config.toml
norm_eps = 1e-05
init = "normal"
lr_head = 0.0024
dataset = "wikipedia_en"
MLP neurons of a small language model. Each row is named by its layer, matrix (gate and up: input weights; down: output weights) and neuron, and shows model dimensions 192-383. Each number is 500 + 40 x the weight over its row's rms, rounded and kept within 0 to 999. Numbers have three digits each. A neuron's up and down rows have the sign that makes its largest values positive.
After each neuron's rows, "fires in" lists the words (lower case) most often at its 100 highest values on Wikipedia text that the model never trained on.

L6.gate481:519543513537510529483445532545506471480492537555501432555550467492493524559544416539546526551367538454509489495515488479502477470507489468452496581463524478444460457567438495511463466486595506548546496404452458519467505486499450494472461501519474504537572465521449455469424427487502556499460452495506537459537483539389528541474432456468512438415441453538563494517493553510503544487514522501506526479463519421575488459487528467541496453504488546480450468503511486457454497509511504498431532469411466471510461494523559519446496529520520519451520534506470447513443543489450460473
L6.up481:528497482441515566528508548481505487528510466467573518434457518479477489548619542463472518546525479489487531421523515524533434543415477510569539537571510497474504524603477505490523430511509494497521495542513456548452449483579455514452477490455563532450555481483479450471456518479479467452448520463531505503547504481419486414518468538550568482528498457534457540501493462572446416482528445478461545527572537486481511502477494519495560523459509522429478422583515485465470535577491516446523528505521462434510515568499498501527421488469531489480474436436532546557527529508455563472
L6.down481:447479446509524470507516496542509541441482471470549462512547513433522438511463556470454478473563522504594602524531522489501548486480540572515515549508476518501498497553473623530447490468522569510542507507509503575494559497576475482490413523484445489479544473509466534436466487550519439556502475575498551479431539452480492506440428473491523548470551484551490508533583464467501519490511533527510511466515427534502502436519514523448488505442453487422459430515469494489483539561454464497539537550472483550486459501555523452493502483479422435566493455483475477501444513559499493522
fires in: "a", "the", "is", "this", "an"

L6.gate70:465482499442505553479462479484566464555410514511488531457527492577453474529473557493442424501495490443472507511468492509516560450466449485489477556474512428480518510506514540573418476453403476470510481503448515503465542478471480453500506558510473473524437562450499507485556532487582524438551512490485477478507455532436547496482484522567550526548470584520480558479471498515521443556496456503467500461532505530480637534469482420533554415554518453510480544485473553524473516468491489477465410455525559501555501531460552520451496500519573523499484443496466503471466515576475536465
L6.up70:594508494559534506511523488447492483478453469487554543482500472465476504515426558552557540525449561501470482450569545553499559535537502482566515551510446521512531505470536513543506569453529563551486503517428516517489486486466523499485549494532540572520513609602528531583461468460487530582567500535546454515514560448510500534585460468478530464463522492526537498429555492567507475461595475488509559502470481499532456521504557506473460443553499377518492480465501562520438548568462512522521527516482495467454561509525487525475544499487548535514472473501559499485506528497509521481
L6.down70:410540568516613588487412525511498604480434486524502530408492506503602506495472635484519461445454524485521497508594528461489498512481542471509464551512492477481493469486540502413455512464492522475531460445487483460458414579462475542531484508506516461443451435587542508444483500546515456512519463477551496513487579476463466519464511525461503514532589494491526560495481542562492548431473519526567471506442509557543483505500556456582511485519500463485509480477494461406513554536500482480461518485490485474496519555439488506474521513448476563487570505478497512438498476460523460552
fires in: "that", "the", "most", "this"

L8.gate384:465564494474446511418493428481466512458502507522489533536489512436511545539534506461568490568459575543539504487502440551492489526495485565549484511449555404420468583439528530564454540513472543518482490530542495579436515516521537460511535526595496503487479505493445484461450496476494467532516493489492473513520470496465522510496520523484495483541423537431412518543590535487561506559463454503451455443524520502452477544465431525482565505484500550472444498528464421431447503456564482534506593427473463549412480493520520463460485491594568523493507487490547517445525602533450504498
L8.up384:535499442622554554406513509520552502558475539481492452557478562491515511476566536471530492574482494515529435497522521502549514475515506437500487462497463468539493498442497514522461455490492511438475412389474510474557516575513451493476486522499504436529497556471441506475539519455459485503475524474523466457481454517519521506477538548519537482531488501459473515471537486525562508473468470546479516497568467463529401518482466563508524542452425503566473455495474462494487537530474472538527517448484597567520466536494543507482517491502497521480573515499438413499530529544572469456
L8.down384:481474528593541501479447482471507444485414510466495432460542529456474521550548499600469519527556481515525460510475521505499475529523535484501541458485424504486493561460483445496478469521559427476534465502607482534548479536559449505443522485535506406483512491524469515506495485521524477518520502505493474568520474544560517461485434508470496465525499463432452448501491545549552543520497453598482555421445450481490479449472501482461482508440446498459501465453478527548492435487506447512473529500510532479558464486500468507500527425483514476526522545545526427525483513554485479455
fires in: "when", "if", "as", "although"

L4.gate971:487447465481503494530479431498565536468522478484527573424533557459583480555487511535521482465524542521555473551465587473460440486514511488480523515487462489518482504485455512483531541521456405481497473498530501514565429528491456499527452424429523436564555462461468475502409497511474393477461501457495391526511510484498480537535538579450517465583471536444577461501519468523498486525576521555514521513522422511563505473497549425452510534463477503513521411400539490528448454498467487505502569488546485440479512508565475497580507473480531486527499489481432523489475577526450374497
L4.up971:473553509488543398486534542511442468523493512449460539467516464577533515498532457481520532516519533565519499547505494519521520469453535510422490492521512479434488500475496515514516537419506515447542468412555467486500512543427518580514489498470498457548504535477472417508466515513553511475535444522558606584481491523501500542518466478493417499496474482430552501479528439511583608524471595554521453514498500522533503445526480550493557536477543492439549493437513537489480500483506520461527530499488520486482508482533508507507569518585525519460571550502502495492491416422499472504
L4.down971:523395515505514562539409542518527455527466577487469539553528470442554507481452493569539494516558487542514482527519453547528451503467476523518491496523501493473487535463554535521550502478497551515489537510440542479518509466463509473461453485510493485561473567463500525523533547527478564499505438546465501502512445521463480417534455482511490548489470453432557490561476500471446475536484513544533463517483494495550517503402544523484476420524453503492517439472453519494457496449444470478430513608508505510504554515492476535516543579518456481473481456503422428542480497487550500487
fires in: "under", "over"

L4.gate328:460489502523528473435540474520558464551438425531496506492500500486579523544498506536507414554471506472568512554451507480493506530457493558396432503524415498412491493461494514484525429526505523516558517597483511487485452422469532522461457556535416513503496480415405524453537411482503513455405519527523521544522471496530418458447461530480542501520495494543497495465481481480440504512477519489418517455463537439563548559473497483522484430530509497468472460394471597533611454524493516457443525484476539504464462522443524567509471461534426532514504537531506479536467477532477483554
L4.up328:495533597530542563472512508571498479539505480511490508496485534507454463509493503469467477559496495546448476545523518573526445541539505464504475595492509492465514486506466518532504437427540560449517482470470492531518420496502475455595454551523484577474494536556473499478483420562521472489470466584471522548468486430497552517455469488498519585501477511472500533498469498420451545426497455428540496419499488510529494508490452547471511520555441488477572490432482511522471450499460511549501538487514529473434487505520516414450477495505445438507450420467550440523487517535495550470
L4.down328:457474480459504482497474490463557464487444556441432458471562478481429465415452584508535541472510497469564589568554563512501549512487521467492493483517497431508594464494485519526511426483533546425488519510509408459565485467511472525530490528549447457493463520489469531460528488465544512502538513512466504447495493428445504504537480466529520482449492550464548583517465531486505520434568455527463440525521599528441486450468488477448513523487440516571520494525523517488482523498481516562476464518461488458457437525516501449494477506485500408484519507534554493479479474528499466552
fires in: "this", "the", "it", "these", "also", "those"

L9.gate945:502530550506520520500483564585532469455545483552535459472505482485542460508492517531471445500554479434551489537448437497430509525541524493447513483463476541523494502535492424544468466416473524396513541473517422450496529531519485494511382470504466490483531511490494464512458420502493460489530442519451481484521460527476545438564538567525504471473627525504517550566437535535462479553530477471433535496553543485480446443552515470511533571489532493552509567493474454508503517489487444523634464486494542500502515473491536526487530533545472516529544536499462483508518499554481487532
L9.up945:509502443568516500483495451426442516502549506514510542535481578500497448558527503509508493493500485420530467514458492454502520518426504480489594504466524454491517589576517523439512451539513505527507555438469503469454472576409454505507465559514425453555427499525497494526443443430509529496436452527521460526531539501491480453519500548506599489497533489472455450497500482516515484522515484530435500452508457477448458493604508457534534513488582480433468530530497444507523489512529524478484458532496479506540536472463500507498480513523529526570479450482469542508444531483515468447
L9.down945:431499577576468538503514504528488489463509516523462483439495517539520497528550464480434523531531521388515507475453489496571500464472443511485504519477560498551512440511524519467524513497483462507557474461491467515465591572557566514496424494504486522546497470479475542526481518494511495465495516498478439494508536477474455468526508546498491524538542438532544502511529525540502496534520568493526472529490533546566492503569524513475526525495499530464501469462433548462589542492513480520507503617465445502588535513569463506472501444492523507482579552553427492475482466486502430563
fires in: "had", "made", "have", "two", "has", "several"

L4.gate875:469484512542478528470531521485428487476534490502499449531498474463522457498530467468483470536529561560468460499473569502440460532476567462427502480580496572515489457450527511480504481489520468471479449475503485469481467578445461429512459446498410467533529498433453502456484493503495442516503478567567509509488506437504491433525511462449604491547579476489516495504501550501515590525453554486487491493435482444543468448495474451555495491470519593438554474466527490407464445532495549492538464502458499536514573526517463517442424492490468483517502471478510546506518511478484476524
L4.up875:484433482526551559488485477495476519503522555518534426531505504421523426552522465500541506551438548504514436462505514543517476573476524425533483553595412608467497445515494531483474471462530497487513489486511485526457443478466495424563497486522473526531476497519465486490498452455475468575511471526474520484479488426519425444571503518474473512489519475478502476558499529609558479575508454448505492485481521490469412453598476480552517494512489502506521558452576450413474534561459549531519519527505567479507564491509439499468465481472495489505537509445598511491552444546478477535
L4.down875:455546494629428555438499548514492536477574526509497438458522515497525483504553434464404528468565478471506482507508527467468474470477493442506512566480444530544507488491479489519511463503508491526534562444538446474471457506531488575535457526509471487522530552511461469479499445531567481530499470544581428494554513484515519455493533528506515480490575460535591467529464626563461615541471554567452506531549441490586468504429520525552492482514458524481507497585523540549531500479499498544441501523405498538486488515439437509481463496527483579513532471432569443512454492454486452526
fires in: "two", "a", "an", "fifteen", "several", "three"

L9.gate943:482516485461489514515522535548429477479542442392507439487530475465486534567517465474562516517463561459520524463536529478513484536484442542479523460569461520425486505477543462487599511449462535480531475451521504547503562467540486489451537489562490505510511519559558424472475528483522465493580500520480469497488541495495479480533506395520487479553525488548452465479597484532564484522599548472431426531542537456572517478482496456453485558506519535569521473482465528540541425481476505515478531526524447428474561494495510471603536561496564531507554497497486524513548474501553411446
L9.up943:535442534493495490555500564517511450487500541504564395571545439478537489507561446531506445526417456560468583498502459437496492544532419490471457517466580592477457451551527497512506493405564495418449478488441463534465484411521490507496491530518494447531523530518505386580442530510520527532451452486514544520513539485556496533468450476501498494492521514450462479499468520533496522507542557521535524476411528507509530421446523496468560489517524484475450406453409505519525535461583484546468527484531520483528500500470517528471524514575494500465461560542530506480506439534535421544
L9.down943:464469449452504528561497496527574567584511413455527481500485500470502555485498505565532464438542503566508464456551518443525505470496453451471468494540516459520504484539489588499500443499500499517531536540524562474449521563532501535420509433488478554412518450461566487533538462544466526466457490489544527519517468463545485553481524507607479479498414493475470541537558492470499537514524517513485517440499485555489493555582531517553424507574554492454475464492539538481449492458429540507459469473535458543458572472445547553552500487502499496548546531455486496536618442471513519451
fires in: "in", "under", "over", "up"

L6.gate238:530491446485583524532524462454528540529489507490539488444511543498538456504457520441489479505531543565525568520443504500492551477542505567465490491455453483500467554457475516536432533480454522457482504479591492498428509452461491497561436486590462541455477520483525492548502486552497460570441545465516505493469430454386508516578525534434446482431535529532418475407582507549517472473552525550498548509512467434499484554460470554518500530482463467551448503403433540473528447553508562408469437483560606486470531500567503495462556583554472526501468495542571495445495494532556523530
L6.up238:513475528556538446551495444563562500544467557500538391554554534520481480446489540564540544553486583552497502539463491464577468443452497470417543428500538517577552548508431515488468535467511509462484443556545537499481410455460435521477427543473457511538493508507501533496504476452559443512485537529542509455449429481454522533567542514507498448491356547565495478511504476461471537481529506504493492459570499504485498499491477406498506501493451535591563512522464436472560454501550465526481529497496536508452457529461504550499516519465482557470525506513528481475490521538441485517
L6.down238:495544550466585456525458483523520501487494564467486509509537513503476448437481503430436501567476560525435407542540541484549431526510489483453478530580473461440419589556423480447534447430522525469508537487492528555520499413512489497531491523456483536490484533478519551511485429485488501559453535476415515505484503560479509507542492546450522483447496469459462494552421480491479451537536453489471487572471509463418533516532513501489466483507505509485493493499435525517492463541486397475525560496440470491526533557491520486474493574479495498517500487613547405441549471535517460536
fires in: "this", "that", "before", "the", "which"

L7.gate116:511447490466501532499532540502492569481500489422531470471482513486452434568513480470518428552476546607435463526493479538531506523500589527489562512507468507462464500497542484532440527495443501471508535523545543496481507479470456567483469480511491518571456521490531530437466444504494446435458438477595480553579522459473495471506554552561509472507497521428442548448478514491529464595464481549545559522496508556491486455464506471506524449481550497497504531475506518501562418554531516579504554528476524505516479528500474529497529478534521497439530580477576513497541512489508464508
L7.up116:530479462425505532528550526490537507543502541478522490488521495519551488536526552440506521586494496476477404495467463534546510461481548601454497480490444440471501535535478454551430494471539537462533522483507532495535467513568509548535480484504487497545484557542513497491473522553544506547453618462522423461532488477422491501488545584493536526465494440497458540507518546510492511541552441499440526450467489515510511457508475466545470475539509513540525500519511559539502442500560521509486466485478501541528504463522454515483421491505488459384497450430474484485579484478468544514
L7.down116:450519520511504587441492491483514484491559513479504482487523520496428532498503442560495432537534479532508548474521462460556504549462520475521478531534394417538515496511473494489502526434527493446531476467502474509452468508482492445513445529523450515449471466476566480469435471420520431502484487481458415493599502527484525551513524452505503512552467487532491462518599498465516487513538406570584513497538461500522502530477475522509517517461451510463522471457467471578525502513514467475523561501482519530486495562550491503507475429527510426473478525429469491502441413487498428532
fires in: "where", "when", "as", "which"